Weights of a small GPT-style language model, trained from scratch on English Wikipedia.
Size: width 192, MLP 384 GELU, 4.16M parameters.
Architecture: LayerNorm before each block, no position embeddings, biases, tied embeddings, ALiBi.
MLP neurons of a small language model. Each row is named by its layer, matrix (down: output weights) and neuron, and shows model dimensions 0-191. Each number is 128 + 24 x the weight over its row's rms, rounded and kept within 0 to 255. Numbers have three digits each.
A block is one neuron, or neurons of one layer that tend to fire together. Before each block is what it responds to, as a language model described it from the Wikipedia text at the highest values.

Responds to: Mid-word fragments, table pipes
L4.down75:146156116136121129162120130136149146187139122125128098150149091075135072127174117103113082124108136125127150167169155117142148159160108139139112118172103110156103139156129142144133125145163120102108150147088118148104159101097123092160094096132103120173124120100124137106110163175093151133132106116158125124150136165127183168079141109138106151174140135160101100112136139153119115157082144087165125145135128123124134096062125167093124153126125118118152115127158113115113100150094087103100142151150122128110112152137134129147087091135096129140136138103095129110131133128144111118

Responds to: Year digit prefix
L11.down100:181126085109138133104160126123097111112135116172093147109156143140150105120171165136198106106147155138110139131110149130109130103119134119134122157146117137111106134122125164123114096146113089102150142103127144101124140128132156126097171169152135126110140164078121092130153166075135094107131142148137127114148117131146089152146136116140141159097110099114168103105136085105082062142149126130112109099181124105146118111171104097150113128079096147153151151146146131093085159100166122137133114151149164116127099138134163128158172126104129121139095140156140138112141115102145108110
L11.down132:127081108155163104103141104106101119163141097127119149121146175143107122118166125110121121143130142132179136127103139138128120120182137085119089094113071116165109132098133125138125129114137091079145107128116145161133141147138167127144109174162143119184174117154158138118117151105152135087121133093131141173117132104121131128111128120193126117117107138127142161183129128140127085137113137175119128145105100116129147093115127109133110150112111150127141125144155106161119152144161162159140122128135142099104136095152111121096163070146110104120096072121153127098106149071121139158
L11.down206:138089095111094134144156126137141119117124127139134105140121133073114084099134125110144113115084183097139130128120122155133153123170141174189152104149139171121146164110158104109120119092129141120100090115146078115135161153131157098157119102129121127146126095126126075133145114115152059088149111114119133108122180120135126142133170150137115093099125141132140119186110132135116130063116131126128141105168130108132118170115100144161136152101152114088148156117166102132125106114127121113107143154110139138100098134116170144154119116126090167117135169124135099156155135124143179114
L11.down355:137145127150114152090128122103164131096153127131097126139153153135087148159110141148111126130142153129122156108100131147116151132132151103118119135135107130141067141127095121126144168105151120125131088130126109147141122161109130143136153147121135133127106081107103103114124134135120104082172115146082157128122165134166114144111185147098134157159140123151146091179103169145159079099141150115158132173098114136081178101154097144110112153099136131133145155146116131110130200144144150138073097112100052108085121108125128114133132107114140106146139112163105110157148150138099140112

Responds to: Year decade prefixes
L4.down194:113101087132115140139091073166123129148091181112087075156096120077102109126110135165103136135149169098112148136116146135125169132122152153134104113111131160107124119086186127119112109058159177117098117165107114093141104121116112137139142146154117138128145145157076137090139139128146099101126162105150125121084157119151117140083161128145146124120119151146106138115069104134113130182130166146149115148186143099120184115111135110129127137099155112106148128151129134176116128117136113098123116138128142153112116151128165131156128124142141112107163125140145113148138138141110110127

Responds to: Year prefixes, closing quotes
L3.down30:168119133145121151146111184146158131124117092080129072094107145097128108125092137150114137133107137131160114101147125129109111128155104154068134125153112149124082116142179128129116101094132153115123118134132094099174124157110121145164121149157136112157127148107117130126137136137145131090147153132111153109156135158084149123083112120127121102108112128158146100137109134148085153141081116127138105162168117102087143130100139139122129117135173173127164124113134093173178123176104140148104133087110160148132125167060109115149152133107101134117126153077103115153142135125102157143
L3.down32:097117103138153134154139090162110096133113111104135151146163159147164136111113127112091130170121163064085108119116173102109129127136131134107147125106119152118133100092170102158196151134142146165126092175161162125158136123117093105110127093142127124107145122112121093126136134146086138122164167114130124112094149139125145155135144109127134168125137085119114097133101126082157079146108098142118140144083131154197119145090171097157122133097110145110132115126124118135111163127146126094144150159115128125121162171096140110104137126116125103126112142156155108105145145136122181099
L3.down84:082091137137185135154116102113096165156096121123086153145157119163137118114111118108161127183110149171142120122078126125129108092116135149109122126149157134130190103127127160081123080091166131173104146103137173164153140137140167142136100132135137103115111146133129061140107099138109115111122111136098126101121138120108135174107140116116118100085143103151104092096108106115106107142100128125186116115133117131112151132144087141126120151168106119122138157102103112126126108141123114121117144122132156131118125168154112138130143131125127146165153139085145193167142169109100130144
L3.down88:120145101143138143131152097130124118131082132129108099127137109148146147118093130116123112118152106147159090115099129116105147122101175128139116119159162142123088145125148128124129113088146148088171129110113135113116080097083135111100142138121135174151134120076106108124129092109108108143163082108072145104111107100123138126136140153127127109113174137137113134103136108100111129098123157177145089171120097088172125129122125122119126103130114136176116157139147108136151116112074128131141129190130121141124172120135155109079172127137144196182119172124132148145181102141142111149
L3.down96:081081152136120125074101127094116141117166171152107134129127126141116125108141109113110124097154163156149136113123104115165162154096100131139125127160138148091171138086104120142081121134125153104124103126122105158134134139170160109138136148129124173145143098193105096171164126098172152117126155135142165126105108116144084143094123169130131108098157131115126138136127124123101138102100110124163116135136177142121158105109110130138145165143137161101182154105147125084115128125100129144141088124117116157137158117118123072094128119167118153099141108130142125093125099159150070115
L3.down100:084118142150125129163121125169109127126113155111106105113148114145111074116142093094094132129112123106171139115129120147122165150122136110115121118170165163141169189161197101119167169111134144150145109106117150120152088140102125090084136105102129101149131115110103107139148155117107150135127123105127104094089118141147136126116122074107115083128084178108132139119111107149126148139131110151116149092147155134144119132141158152132147111066149082126112103141137123140150107127109097136102132122183123147145155104155184118161100123181146117129125104100125159164136125115142121123
L3.down110:119118166156122154138099111157094102157123113084125102060185126117128114131140133133122140182140124144141121120110110137162144129125124134105135099163118154146125059098105149087136102112149119153175148110104151169107134147117115150129114147136137122121106114142132123130096117122141174110127172109149118151140129072095141162112140144108140104143123153093157142115123138104062146110135129158140136135128075149124151119117128130137133113147104100107141142161107141130155052137139161103112126134110171088147105092138146127110149129122112138159151139176160150167077087153119112104
L3.down132:128101144096153120134116119078144151157136152125104139128129150122138096097138143132134111089142192094115131123132129116101136154148148127130162108094168127122134140107123076123145096140154141126113139145144055088080113107127123147140122126135147123112111132173087130112164136112159165134120150095149109163144112130172164097129085131128144103115157140130135172098111113111111122130064129135138101128163096136131138149135108157100114144129099111079131149130094133165140103074117119075111086153163162148164131136142091165134157121111145121096164167097124115150124162116153143120
L3.down241:091126155152133131153121083111150112148107162133141130094165127123130117115137097106132083130124117130126116180110119154149073106095128105100107162177104160116185128124135125119063100148148199155113131123156079107163148127135120092109104066152120153117127154154135107125118114146136100120129134149095117127132132146070128136152130130151127132125082118133129117120091105131131126140126138127173154137142124167126094128107087117140154151138157167131147137141123128139140122130185181158147096108109131150140116169122139091139088142103120126104096111129146139111126068136160141157
L3.down266:133082118161135118152146118122123161117150155099138106110087152102126151074088161101101125132144146168161128119098103129142122113146157169121128143099129135137102127124135094109115116099146132164100167105142123120170111201137156137146181116139128142128116118149134107086108164144119101140203156117098107159114113116119135137084149139148128087140149131132135143109133096123100126109106120138156096129173106128096151157117144122108164122148142123076132116108128131169131110134135135117092110138129180124107139121124136151115114116107096129151136178073131116161125181142063112122
L3.down270:153175116112128113088130113170119106096069126175134131125140135163156129151113167152103134119131092145171118101111112087127136129123132124109134117109093129110111116102145124167089147149180133126136144121150131091165153130126116105105080137139154135111079116153127175165099130109139096124110175139101119140143136147131122103144134130145114182116105135127175105152106119133108126152115110137102089120122113141155101177129117132121097116115132133148146145091135135168114106117104105124167110106128115106104157120182175172135158079125082105109126093139149162175118158136128126175
L3.down285:110099157147147128137139070133079169114118188115107124134175143125136110144105119135100106145124114098153132142088122141151151096141121113118133202115115144161191118046117114124145119144108137137100122111122143129179093150126140124148127088143117087154109099096094128119122143143104107096130145115099137140106167114126117126112162113148107118128172081166144111120095126117098114133127110107139112128143136161143124144145129109124130138153179089122139132134137139142077131135159126181139139117145187150145141112088147160142095107126098114162124121117134143124118153137090103165
L3.down294:123151130142111163106111131125140136173151091144116142133110092127126113144135169121162092105152105125118081151118156140116131115133149091127086120136118118132133123118160096102111134133124118130125136142090117147117092158128112157110143133118087134129087134174127140162164168120164142132158140119094108111114124088123150133122134137077107135084119158146079168081115112177099105107105105120157125183122158139112193095124111129133154120128103130133119123113147127142087111124116146153122124102156169145185150171101085120142143142149117093153069150114153178125128144134135168169
L3.down307:131114133134172142129071111148118120136126131156134144137171157137124125129110138128096082138139129147108140154114145183105181180155091153107165099096133146161144116152121161122097103147115152154146159135137139107110164128137120148125093108127144125123121105195097173116153097095110131123111142139101081139154135131147158095109109112109091093115095113155166119137155145141058142115100075044130137103179125145113132119139150128109130149081101133106113170096116132111141121131103134102080122131100112143098113119135134148113137128111133124131141138134144125151110146149125158123
L3.down334:144126158109106141102115105121134147145100084112130157105107120160141144151144137157129117087112160169146092081120093124093167123122151081147097180184146119090132116140120099140091131095167149154142141100118130178152098098110134147123089175124140084150129119128136092121135147130129100143083145107127121089108127135158088092156112097143154124114143144130158151138120143094157130129163138130096093148098108123139124138107121113154107122149144090175143111090114091163098145121158095130125112126148161145153106127184100130138162123174120147123139127102112119148150119128157138168
L3.down381:152140123111104107134120136099120141080115169127109148127122142097115114147124142075146152128148113161110128102121115107112146113118130134146173166128105091143147119117123118084130093102115156070157141176099145136129080106100143117134137111145126154158101151190155144146128115168165134143089130147144125177109137140134108129124091141120082086098100137137137134156135170088137125159102132139136115147141124103132107106160123139113097134102145116104126137085125125124123130186108136118104142164140163135172113119144105097120132066115144103089171088150133136163149103106189104142

Responds to: Word and number continuation
L3.down2:092112098132098115165151115142126127151108150152115135183092103123137149114146145164094093099115104144130137119134130174117133182165100118106148060154129162187113110124132108098140144136123141120140136156116131156129100154157131122114116087128137124127113134127105143119109131096148140113086124157132114153136137138136163110109133141118102118135096132100152086144178102148159121094111141117159191145118128136182148163114096138103140079128186126130135134081134159115147153121170109079116146096121113135125099108107134161107071106108140085140127154128123138147136123109168114155
L3.down6:111125118138142104156109106122128072112138094124131152111069118107100140110123103115156118121153103131125134109071127175109149148118128134121115105137110131166102141152136113070126123083139166089140104146112115117132133174163141119122107099093134136120131148108120179181120148118126143145162122146119126107166165132112142135098165169120122130174101147166184152130106096099134125126131117145147142118121114122186111165118160145104141163120157088133151140078122103125095146152136144097103166132099145119142109118126126159077132108121130107165145115106113111117098116140137197165
L3.down18:139132148109122137129104102159144105142125116172114121122142140076173118108134134141146116158129149071138102142135150171134100144116109140118135190115116118165140155089130118099144148103107122110125098141101172121132109105152095138128114123158123095134128108085105127122167120129159165110132094057121069131142134115124159115116132154117083165131154136121115133146157125156131153126138131142153125101123133099118111100076128105131107158138078089133183148160104127114178116142113115161106148139097120164120175151139121131123104159100160106120113138094098104146143189112172128116
L3.down27:101132165117097150126148133067143142134152149125147082124145113139125133104116096112105116111130158082118133099129127144147110113098113146088119114118142187122142097111105197114084149133125123117150112132130183113164115152093122113061109089163115129095129131088112117127111125114123173093115129167149130174127115127156177131125165105140166084161155134166134098153167111117098121117139123121091130154133144107102136128132163173149148157117139122151140173122131131076177116169108158127106134113110127071128150134118117140099101127118148122129125148141141103123107139115118149116
L3.down28:081136149161140150119133102121172121108123148128110177144140154119129124127144128132118126124107132186113148137114117129151121137134136101151096160114112106154111130124115143101118106114134084135071117144127095142106124150167135127120145153170081113117118128116177157090101141187130090159153160100151073175159127120137153088110178122131135122121128130121156132135160139119106085156151156117109144106117157146102086115140121079115089129111104096152119116121165138114106118101162178118153157142063111125161134104134094169145088131128158146123079123137119139143147098134113121150
L3.down29:148077115126143094124144100120114127163126170118102132112152101118132142162127126150143115109105127120127114159142108124123133137114130118105139095109032177138133100152099116152112159130095127120126136168112153152140138110114124095150092128132144099215146129189133117167108113142101117156164154088121125133155129146116152122103126134188141150159116141116139119168110099131088129114108144132119109145156137137157136096123085107107142115193148131114119159110145137127101123123167117106113148131091096122165125100112123128127126139151096153199114107146120147114115148084140113108
L3.down67:128127122076112135162121172119129135141119131127108134138117113137152174172133129127150105147078142138081148141134182136164126114124106167148099148112124188127144126094132141160151140112148133105166147111073152109145118093116091114122179094125145132074097127140109100110153154138127104095144117102121108133130116121093197137068123088129120109159102125142114148137112125090119171135139139098142176148151142177133110102098169141126082128147144117082134118108111135128131129164128142141096115119136079131127129151149117133123151134146107112137105089130120108105178141112083137135
L3.down101:144103111117134133150168112123115119145116155137136147169127173109128110147134106151125132137077132141112143115132135126130107136151147107157135101118122135161112159120142140082111157095159143139124107110118158098119134153152090144155139113126103100097171109111097136106138126118121108123087113101200119149122112118096154131160100111126149126103117124143155138200108177163185133122142115071117120128169142094092132134132125110076135117119153135127144088103129105118147109114127161145135133115154070127103203122109133147155061111127146122101142124128111117107176150102168157122
L3.down108:122135150102161167173133152078130126142155107141120105157098155096124161153105122115145127130128138108137164081176106161122136146176108125118151136114181168131116090124154158169111141144134096140093156143128152168121157107113122136135081089123128155135105141099112095103118116102083124092131128117101105120134104168141183126099090136106114126138117132127145114154120134149143164144138092134114141136116108086156149139129175127118153119125106125123174142148122145104120154134164175118082138144112098182116142172091135102101087140076112122150113117120109113108145136117171111129
L3.down163:135121099108136057119143112115141191130165171123125141137127111091119125148147121124132106101119160127147161104149155138145136125148109157130120107154104152114150123103127153123133105166205130122132127097133093133144121088122100113120137065125185154113136120132158116126179089137117102150137147085118135156180108101130138180097125154124162083125116074084118127111144117095162114130101126111150116161180119147157139102107142155161125144126144127108119113101130100160117098136107122123104167121119134123135110155134118146128137084132139164115110158139144086104109093093147122142
L3.down171:133068138154133094164164135131121170144119113131148125155131127128161125130099118108102147110143122149107129102154123122116086086139130136115111115116094130151140128123207063147151116120129123137116112098137119114150109107131109107105136119174109108093152103106104151099096157110146163140167164141057132130130120125140123096115123159165151087157123149151167141120102096130090137122140089123147151156086124104116116145146121107110174129180141147094143122127148107165120103179158092123092140147140159087132155159122125142094102123121101105130118136101109150152139105114119168154
L3.down197:077149158122170125134108111177141147090098127158112134145121121192131117139118123132110104128127148128052155133151164144126120159155091109149096075088174156145089099148154141098131138185147090126122124121108126097107122110104146090138105103127118129113119140169136155175127133113140126142139120131153120120167096167129146124134134137155129135126124134114104120090126119114113152161127091090139144093117148121167116133134130119104153092161158150124118143120189155099128115137129160119118126099099060144150098136087153150158097142127154117093143121131140140127120112155109113176
L3.down305:083107107147149115107113155157133125092098114181167141138082089149150152097143138143108152115148081148129141077128115140121119155105097146122130126175141149144115115162122138105137159103157182128148133170125068152154141141103141139137067113109128165146136101121134124140144114094133093164085123111108172130167136129133125139120132129152104158142093115116124131137111153106182153157107114139077140149126144093161098162113107117135108146160119121135119140115162158135093109105134064120105134081148116116160110133162181131102130090098122146128136123112129146117101117158132121129
L3.down345:104096149146140155114132148174141134107111122137122131111124128110148161099114114162091103136166122157147104133124120104153098124134149123117094153155098178120096148133139082105138075142105126131157096121148141079165150142167104146141150120141107128147106119148122107144139158127115118148134182102149157157155151125126113153127101123134079122090135091138159130103139130096080161176092081096143115139147161160162147147102083120112104092159132114129144082085163105129155110147117103126125140101130164169113172132096145118177124140117115158117099130096148161134108098142129121107
L3.down369:156138114103146126149128116128156114121113139110126134097112091109136152143154197151142128107089105091113141118105114122107099161123135121137120112107127188122127078132106140140117101126110122137113162147105099141118146116139092151163150144107123170118181106166182149098115181139147161162098098112122079199126110108131108081140150107133135143113099160108149128163133118122105153151135148086132128111117123112170132066113146116151114172135130135113132136111123145143096122151129159159108100146095104156150141077091140138143125106113169104136119120116111141110134176150136087111
L3.down374:111122173118150110173141132153140171150132150112130120117140146093123133131111116146143124137098075138112133140104127106163075161147104113098105150105102129115116099186151108099075128165178135128056140144125111152129093075122119132123137136130093089148151126133158094150134137199114156138122126131142126138105141145142184113138123123113085158150118137106108123128151091155152116118100127144161096123119173139157106131113141147121127109142128176082148116154129130152090131143130116148186138150093127130099117145107112118148130131126121106099151153054140163143137136139117129119